MLP neurons of a small language model. Each row is named by its layer, matrix (gate and up: input weights; down: output weights) and neuron, and shows model dimensions 160-255. Each number is 128 + 24 x the weight over its row's rms, rounded and kept within 0 to 255. Numbers have three digits each. A neuron's up and down rows have the sign that makes its largest values positive.
After each neuron's rows, "fires in" lists the words (lower case) most often at its 100 highest values on Wikipedia text that the model never trained on; "fires after" lists the tokens most often just before its 100 highest values on Wikipedia text that the model never trained on.

L13.gate1544:153101109156136138142116138159144126112150147084163111099164118098109171160069134122103130141118137162138120136135077115127134189086132132153111180109114134157104163122114139125149136114145137146095123080080121144137128123144143110117099144133154150092124110095103160135145108148095090129
L13.up1544:136149092103145132117114114125086167172153137098118135143142107154120140177123134117139095116136081118134118109162149080129108107130167166125141099159120154142127149144091105135110128069160091110155127134130129141155134130123084106169123125125142156141115120177139106106104145113119145158
L13.down1544:134135097174146144125159160147120113202122136096090150115113169136101162114122094143164099116138167135087118099128149160158087129187124088157130142098109105126143081148129104173156134130142084160118105091124139175098144126135162117145058100118124158110157142147116123090110083097127162196
fires in: "a"
fires after: " in", ",", ".", " (", " to", ".\n\n"

L6.gate78:112124126142088141076166125139116123144118114087110105124149102132158109140157124161128118129153151129161112134146126138118133135102123109107136154092112153127084136126137117141083117129117121137132107110141130103125120149108141128141148110143101162111128127114175169122111118114132142136
L6.up78:121133147126085112116140122115161110157157150173115086119151118093130131086141120172095076118098136145131147145138093142137097112126138153058167108133139172133114137093111133147141148106141119138123111154165127107176122106118138134093094154121146153143109157104108123146114137127132142126
L6.down78:149148099100100127080125135123172161127167148151091132133104163136126140065100153131137108121125134169133102156132140132156109109149133125118129139155114140138116111117127163139148137109113076136131128137095130111146123101147127173068129102121149138126101115112121080157115136130126086123
fires in: "and", "ncl"
fires after: ",", " ("

L6.gate953:135116096174091143119153127132153163099194102152125141138124107089136138160101117131104153135121095138182149141115105136116151152106114105129173178143133103135098134114137132126159108151095136141146116107090136138127124106129103108144131131115101124136074129156124139086154141095107104108
L6.up953:151125093151095129125128158147145145122117152150120123108113091103130123097082118142125194094134047101155168157123139130095152134112125127108175167159141094100108099134132116158123080139095117104104120158094138103129144083135106128131144158125134125099108151145135113128176127102153138118
L6.down953:100137136084164121124132148125144119130073087125136117144126151132152098099129132134150135118098097102120114133120137127124156078139113134125111097099151135116164153144116123162093111124171115119120161171079139146116131141122145102112149188088140109114162109092106000185125128150139137123
fires in: "2019", "2018", "1919", "18", "19", "2020"
fires after: "20", "19", "."

L4.gate1247:167141122141142108143142150145182131150174105159135146117151182115129131084120132141149120142122121108120120090136097142091136133140134157128163116125154126182150166110153109137153150119177145083098129115127126095133149116151169169099105135107141155097152167161112137167100140153072146123
L4.up1247:138157115119123131101133190127105097157115163124107119133109142089139114148125126074107098146124122128128146132151140187159141147098109171133093151135131095118148073142154100123148129123097096159096152150147131184133127180121176127139131119162108101107158157118102133155111110115122113134
L4.down1247:078100119162145115173151112114109111174128092104125097088139084149151139171112202103087142107095164150114129122115116118093121152093170154110143110110141127141114095141129105136179133135127111116136154106149123152071122146131077147122101083156135158111109134136103178118135090124140131138
fires in: "2006", "2005", "1996", "1995", "1906", "1905"
fires after: "20", "19"

L4.gate848:052113150104119106165115116142136150091155115090123075105144165132101125120141140129083131112108164155102145136171129098093157136114128134118117150150167079110138109105077128113136094110143119138129146108119098074140099153146145131092155128147108181146125055146171106106128134101143125118
L4.up848:066109120090126115169106117101171123149128144150121081118109166111108119064139129125097115125124102115122111125149115109131158128141150112097113113140168113113147184101066122138097151110130108110110128158135057142101118130119147164106144143098113097128164095115129155118129125098136143116
L4.down848:149149109132151121153119120106116122157138087159131136131138155085142138130083139086129140127136118122147128150109147118106157095110107145142131136124128117130132096104138142194132079148114126102161147180129125110119145100118100133118116160115145127119179127145093000112140196136107154167
fires in: "time", "2014", "became", "1957", "2019"
fires after: "20", "19", " that", " the"

L4.gate124:158174152089092096141122161117126151111163142121134078123162116135119131123131111186167157131116110140154173148114127128103139129170109137169103155140132136096074119122061109123063106138116118107142175108138115115140098110095110119150114112125109172139147115133140121177182089144125135190
L4.up124:146119099119103132149090141095144130116146129129117176117130128123098148163117130105155142148154147140137138117144114107107128112177121126097134086133117142140120156117157104125136160121083149162087099133158117122102145100137128140166124158111148119081134148100173113136146088074167090137
L4.down124:129101125183108123089149128098142143144171149177158106129115154097094089132131119165124196114121118147140105116103087116131112090144174096141074155132076168126131118143163127118105147115120100132123095177157169140125132148097128128122121122122100113118103138130155131154154104137144139129
fires in: "where", "senior", "lazdins", "according", "which"
fires after: ",", "d"

L13.gate815:157158132146149089100123098142116135136124130130148121129136161124148160153129103134096118161147129141145126149112090102103077168113182114133080136104122180178130102125123129120096099132131074132157116094119187152157146097092113109159127116145119138156104164135120161142081102103107118144
L13.up815:177154130101124130096130132134079155114122132158175143122108105102106123180119133127146109147118127124167137168099101137085145092104129166117126147122122157117095181130153150149111084095147123062129139153135114120119133176124158134116136149097136178154107092083142115144127118095145142114
L13.down815:093056114161095102114137121130147158128110160091139106126154142157124142177165107155124182148115111125109127121142119126117132141106119162114125114190097127109105118133116127222091118124085120135113142122146088113081148179111127101108131109119106129122132094138159077126134111084145158108
fires in: "a"
fires after: " as", " As", " was", ",", " became"

L6.gate1409:116132084097118114111115156084142133101128127081121125144167116092112119105092103082156157119121081123123117132148135133140128083099112123129102103113119146115132117123084110127103137116135151080121120108149130133133074142131135162145154152156154118116121092117085116148142125108107136101
L6.up1409:130111142120138167096120119142122120124139125197148114103142144140136107126123145146113145179152144158149126144098126128138139169126112091147143131149126143156073111109115158093121132122083113132166123141140128111107089152126112168136135088151092152131147133104048122130108130141158112117
L6.down1409:103133136130159112114122113140107146118117122145122091118145116115132133091126140127153174155087083107116124152115106130163183137119114105113138111167107126148060127119119095073109135102139129158184128125114110116118111156093130122127090111113136097134099110137168255101120108157113096087
fires in: "and", "place", "killed", "name", "who"
fires after: ",", "),", " of"

L6.gate90:163113185121157146112108112139162125145120096116110109106144138141143103152148088131123142123133123092130157113123114145104123116110150139117121172171108121135106130121132128135135134138121104092088120106156117127119113135167088090153154118107130171138125129111136139122133104122132154137
L6.up90:116115122160117134141129143141148118079120097084131121122156132081096108109076146174165175124129098163146148128143195113122143102095135155126160171100078144130182130142153151121141126100129125138172152130109088106120181090112142139113116145140136127106123078138092154106141109115132152137
L6.down90:139121086170123126112117146120123122123093143119134143081164152136130151151116119132112138118107148136135126169185125159097116126109134123111174158160093133143147148129138121085129116149112079116121127095161119112178130115128153143115095101159114117112153124123145093126113088104117134116
fires in: "film", "album", "video", "song"
fires after: " the", " The", "The"

L4.gate1693:147094117112109177110113103108116129092169136122111120151135124112103148128116128114145159090117122161124125141084137128093125149128129144117156124102088125154134124141147128136142141123127193157130150085103140148186120137107108123160113153133116152124141118119112159091075099109147115089
L4.up1693:173086105145155146093133130129166100099121142129100127089105140129139131171102145121138115100084129093152127129150105110107165115096135149166151157133110087102141134137125116116111135077131148155140112170147124186136124144122138098189153149120138154117150116106149134139137102123148089163
L4.down1693:142155115133088127137136141190114110092097133150096178175139150123098140136087150094114108122182116140144122133129112135167145090103146100135145120120151133137126121108173127175143145153130120084110087139112143160125153146134115094134117096124132112131105105116159072160116116157137093155
fires in: "she", "they", "rangers", "conservative", "democrats"
fires after: ",", " |", " Liberal", " ", "19"

L6.gate1060:118101108143095132153130131123132155159122114144119114112139160145102136125110130135120107114135126124150124133155133146166168096098160128145125143119126110087125123154144120122130155126124113169135142156093153141159167088150105153131145110146107125162131148147125138110150063095135149149
L6.up1060:126105137153160131088149140090161096157110153125117110128154117110149128100096114135157134112116090148146108098131147126140108120108144139136114148158105120121124150148150119139146099156129116181089152116127200139162143104158116126144155137144142164118115109101128139124111131177131114145
L6.down1060:162095095110109142121120129126116152113092094095115117152107102110125134063154101110176120147096137100107151090142125118146130143077105114121149138120150147173139150156107102115106127172136105132158100072090123089106109155106128130148104090137125122120133127134106194105123163099106131125
fires in: "in", "and", "based"
fires after: ",", " the", "),"

L6.gate1487:098063148103126133139112122155173104126130130147124117122121145133126148130170176123126130133131112152123091107106138151074145130141140116130113166087087107139152133141164141128153160124134129097141104103108147102103068149158139146132121167126122128051113134104134144127109100156134123100
L6.up1487:112088118157134137129135126102133167120127135133149127180143158122165132110143177152196126114134092114183117149128120108187109115094153142082153095121127143116167152111109138122145139097178131143104138116094146115133151096138110169141126081150152136077144111148138135156158109145130112171
L6.down1487:159112154132123085161131119138119140085144116132136140153199131128110127126102109126182134119153102109161126092065099115145136137144161126152127126138153115094095144123144108140142159132130126115156120135147125116119114107127117120152152154150131127107104156135076124140118137159131118150
fires in: "which", "for", "with", "were", "to", "included"
fires after: ",", " There", " and", "\",", " there"

L6.gate107:139154103125111130087137107185183118148162142137144104128117099078102112137133127147146098125159132143143133121153162157164129128120103160128120163112131116174120151130091136122118126131168110145117145119115113111170119150134099131117112104142110147162143133116156151155066122119128144126
L6.up107:131113169087130117118156098120133106131105115158148086128140138147150125115147111103123187133087107174157177103116113091172113140111155134143153093140135145139156138121085130113127103106110127146149104117143085132130107131156105156154141162125136152153139150137157088099141132108175088111
L6.down107:126171123127174137102151141135169142127136143137089096103111152115163143125118133096119135122149146148182128135163112154143142125124111144142152136159132125131150089132124134154156163087153081144155127127139102130128169067134135122158107154118115126138103142142132070150143115132137119134
fires in: "and", "or"
fires after: ",", "s"

L6.gate1157:176117139155129114133097113136160159130112123163112147099112157136089137134076105133131137138145095128141132187131177156129092137134159120145131136111136132100166112126111121101092118124122126163142127149142126176114086148111114083084140098135156161120105141131133133139078134098110085164
L6.up1157:117100137151129153166124104115141084122064107092125136156102144077090147131088147124182105126130143090176134159141146170108092125086127144079134164106096132109154111124138072094152144115132097123122147128117119079114120145125105117174143145119132136145107110084106168141121102114148130143
L6.down1157:120112138146153141134138138094157105124093120084127156152138137116168162097136143140122142095154166124113142164105132173084088117091184115099160129111169135109183134132176103105105119135165145153120140130094104125116098169153138089093096110129119124119147114165140018157105124111109124095
fires in: "first", "only", "last", "rest", "55th"
fires after: " the", " his", "'s", " The", " its", "55"

L6.gate1126:116147131115133125113113122144142082134083132097135135139161156115106135128161156158057127164129151128154127120095114114146105160099120127134159146097115153158142124145080125120120157087120134085119111119132119123135133139100084092160126158119158129131125139143168138173082136138121110143
L6.up1126:153106150131125138166088132127155130085138113138101107139116125101103121134095090086128136110120099149124151151127125143165142152113110132113100165155128171148113089128103113121121149098120141082115135127131131100097113122103102139184148113152070131125069125119118148102132158104130167124
L6.down1126:110128120131135131152116131117147105134067100130097108115121139147105094136146168162119123139106162129111110156119091158139122144111126117128123102088126128137144127109098086059102116106134170104108160101115143170118114124065068115120143182110115115088130125133137195128109162124122129103
fires in: "1998", "1999", "1996", "1995", "1997", "1994"
fires after: "19"

L6.gate1672:115172130160143115138112097090107147141101161104101177092111124151108136149139134155119100175106144150099119115124111112153117096129148147126144118113157150084115106109114122169119125118128113153091080127114146103134117124155120105102170121151147104145143152113109125093119133112131124120
L6.up1672:148135154103136108105138123155151135106107104130169140111146088121104161147120144122142100095154148099093127083143145100084158154151160123107105107087131144158122159120099110125121137125162110101130097120126108124100111102133106097107141118148119097071151172073129106129129158149166150161
L6.down1672:138109101085165144135144120154115144094139106135121102138138111124138184083151146116114129130143145106160151121111153119149137149107143154116140121154131166146156138150138111095138112101189093116169153166150149145115106099107124058113118132115139183119153095103085153081102118137142128102
fires in: "was", "8", "by", "6", "26"
fires after: " and", " ", ","

L6.gate52:139106099141122116145149144130113096128113136145116094129125140091123088126085122134148112098167107129121147172099117137115119103146132145110139140119114131098090117160109135112136137131170114134155141163141127137101117148093125144115128133115173125121132137105134098158149125138094100136
L6.up52:126134129126129143109148119125133143125133114150104109098086126130132139106123140156161119193129080117147176145145123129137118123135105115126157162131203105121150132123159116111145125150152157137165150155117105109110139129165153093152128155119129097148138141151121120175114172094156148093
L6.down52:114146156140119130099112103114114106154121104125145127119126139111147130121167108118098155127138130103129107119090128120094104168113117129084138105160153125136114113136113157156071125125125137134095088122159143148081109095127088124169107126105093182126148088121123101138104102138148116117
fires in: "first", "london", "following", "second", "european"
fires after: " the", " its", "'s", " his", " her"

L6.gate365:137126115160155110128156104063082142083136141152154173101123124153121133152174162157134128137146142125169125123102124155101118150135140136158098204090092102120104151107133090161133123178122118131144139103125142139126128104061149106133093117134130116145155101134145118187086131110143102139
L6.up365:158127138161115133095154106123171077105153117186122142125129137109101160134134158103121135159141158138143125133130201133149092155171060111141117168160073126155090137133099147130157146095125112154132125097116092131139099135138124079117124143123116102096135121120099146068093116113102112110
L6.down365:110135112122146115128119103067065156097119095141109180167132146127141146116145139130168161125143141089181140098094109148114126131142138116139110143079108107113097123129102105154093099141130101138144155156140110140126119126081127146141098110168153131139170094122152155111107139110141123125
fires in: "000"
fires after: ",", "00"

L6.gate1570:117130139134114100116119121123109148125117114180112108152146110147099113118126092102156112129117126132151140127126111145101156135134130105130111117144140112129103123120155142140119168121125128125124089153104124135028100094131102133132105121109134130124145188136112146086144120134134111176
L6.up1570:126119158161127150129171126125126134135131116139150123079119151122138139123101136054177106112115137098156136164138074131094105123118144126053157135094156167106131153177094120128122096138113156114127176127135097139097094116115123099131149077131100076115120098185144126182122115110075106115
L6.down1570:119154116114139108165075115120123116134169099104115152140129126123130138162125107120094127123130099098135130123146134149116104104140132108148094164132103132121091137127153100171162128180122170132142130152137146129133092148090168127104170139105124122120139092160133078135117111173201124096
fires in: "but", "as", "while", "in", "for", "of"
fires after: ",", "),", "\","

L6.gate1520:097091126164080172113159125146148105151102083132105121156156109121195092115107099145155160100097103147122132128127100147133120131112142122098143126168120121099118126119170120128134137161098104181143153125102102096143135087127106154129085104123100122098136145152122093153173129116180138130
L6.up1520:121130158116145134164104106141129088146139115205138157115164128134087108111112088137133101129119115129128118136122164093133122165119149131113110117144108125120111115116130124147145135116138144145090192119151079162099108133151100100082119101138096151115113136142145147127136141118120129135
L6.down1520:119112088126146141139095106118087102142121122143109145118081119130162120135116159121122176117161136121155112109111102122167144132115131120133192117134128089094159117147168132174133145116115123122129114152165124112087104083101148143130109119094141104130107161142102000163140104149134142137
fires in: "and", "but", "although", "though"
fires after: ","

L4.gate917:121098165097157095101133147132116135103126156138133109127132136151115098156140128130156174164126091137158164112101122122121133131151108135123131161125154141130107128136161165122151122095173139098081148114135149129140094152098137116141142137120111142133122105133112138099109147092131103178
L4.up917:146097105094147145137110132128143115100129127160111127151114113121149125127120087105153164146096136091155137109142171146145171123142089123118161123145139114113147166159107148125099108127088133116110119161133090120121140125080130106149117110097114117164081124136113123084142139149149131195
L4.down917:094136149121122131124120164100117121109115069096152079154119156135130137131108112083100124094102116131122141102130132121144143123123119140139129157117127116114151117149138112191136111163117161178135121176149092141159130134128109151128120161087147096132107116114099016147132140161119081136
fires in: "which", "badge"
fires after: ",", " Bad", "\","

L4.gate1696:171151133085130098105133118121112167110129121124169120086126125153161154146127104108113147139139163123082117133120143146138119139095135134099145135114128108131140115054108175144070140129147134119112142135142129133072091099134102134154131143118154102116165102126128143138120137178160141113
L4.up1696:134143184132116119174137151111123123122099144085152130154200079155118154145083113135143204111106131107138177164151149111126132099142106120159160082115104097128119123150093150136104151177188153177158133118152103166134151141117111129110136106147151122127095167110139124124150110147122139135
L4.down1696:073126083137110116176125145147126122146130122127164128151141089164124116124134121128101092112144174122113115117140162122157124088153140157140116147149093154119166110127114132159134107134090163113174122183140100170107099120090154149128145131093096164111111150154156082146091126134126144139
fires in: "2002", "1996", "south", "2004", "even", "engines"
fires after: "20", "19", " the", " of", " |"

L6.gate1144:170120170132160155180100123116113162120124138124137139089158158066131123125125172126139110082127136076123142133127106113154085165096127127057147173131130116135139149109133140129114158103132121099144163145141122147127150147172121083130154083110097157179122112155132149099137130125107134124
L6.up1144:116130116153128190171100120083171145152128135137138108142108085124136148113110140119152116098138129164136112144083178125106085107128120138099159128126154132104117156090162160135096122155180150077130108169133110121138116119110174114136139123142147109154107135138189103093093126136105153112
L6.down1144:107118115146115139115116118139131096172113127175120125131124108120148121121070120095119133130156071130097133158142171153095089093165115147106129136135158173110113113143138110114145197127155108109123082137138063172099099117157129133154104142109096117119129139141107231116096107141153128125
fires in: "member", "following", "president"
fires after: " the", " a", " The", "The"

L6.gate1135:143090134160116116119095123166113099138139138098159117155125132094122141140093112099149127105148147138152099112118143117132130074105150120147080133100182173146152126061139135111106080148112148113129153094111103138138116095154058133114126106149132124125133116107109136118157093100098038139
L6.up1135:123160106150148137173174157138135107135150106104138119116114162151149132148096151175153094117129108114170123124112136117126101111140104119086155130135143070120174130125164186113143130118124129118156126108147111118141142055143149125119094169144116169144121127143113098100140115162105112147
L6.down1135:140146101146136138134103104133105076159098079150104099189155138126085108110151153194131091127137136159175123156086135152124092114131157137083172115120138084118122153120155097120111125127124105160148144160138121123100112062117143145110109178093107079150127123152123096113116146156103118116
fires in: "which", "station", "staff"
fires after: ",", " the", "\",", " The"

L6.gate813:125137162140108120148126108139113119093140145115153104150116130139106127135121131112086121105126135141112107132090117142133156156164158137111175105155114151135095142121151144137161128093146107128113096161157140131108114115147122148177098161103171101162148155119155090106125098108086138146
L6.up813:139086120142137122136099151143119133137108145101125119132120139103114110133137124124114142112146071129117106154122141093112102161095122127119132147163142138176129096135134130116153165127111102121151130129141134110125154086187132075160104137108119159096093159109108119146088158099115138143
L6.down813:117093121149120182166113170137105153134102157109125169092107125119107129126116121114171117107087201093104112114106154144143154162083112089126094128096121149100138136117158122172131142166125116146139138127141130134103192149107149127098114078136109131123077155120163042136151128101155125118
fires in: "2011", "1936", "2015", "2002", "2003", "2013"
fires after: "20", "19", "18"

L6.gate1014:123125119163131180149092159121140152126165104067117118133146124128137154149130174102138147169143118111151153122130127120148100133126057083155120136121136106119127136153109076120130108133119167111091106083114173192104142137146105100133115137121080161128162176132096141131126104089139116082
L6.up1014:137149175120095159160135141112121119161168122138126119106119114128110170122125162098135059123127069127180115148122124143133111129156142160090120173148107161103110117099170153173114145143134153129091075124070122189101140142158081131144117145137126131128109101144119131131140119138097110113
L6.down1014:129177160101128184163140097141116109098148158162134134138161126147112140137115140122153068112139093123148124124100139119128091118130147165088156124150110169113092142126135120130135118134121136095083102152123145161120154154157095095151138147146156130174102122166106127110110135164126116129
fires in: "1996", "1997", "1994", "1995", "2001"
fires after: "19", "20"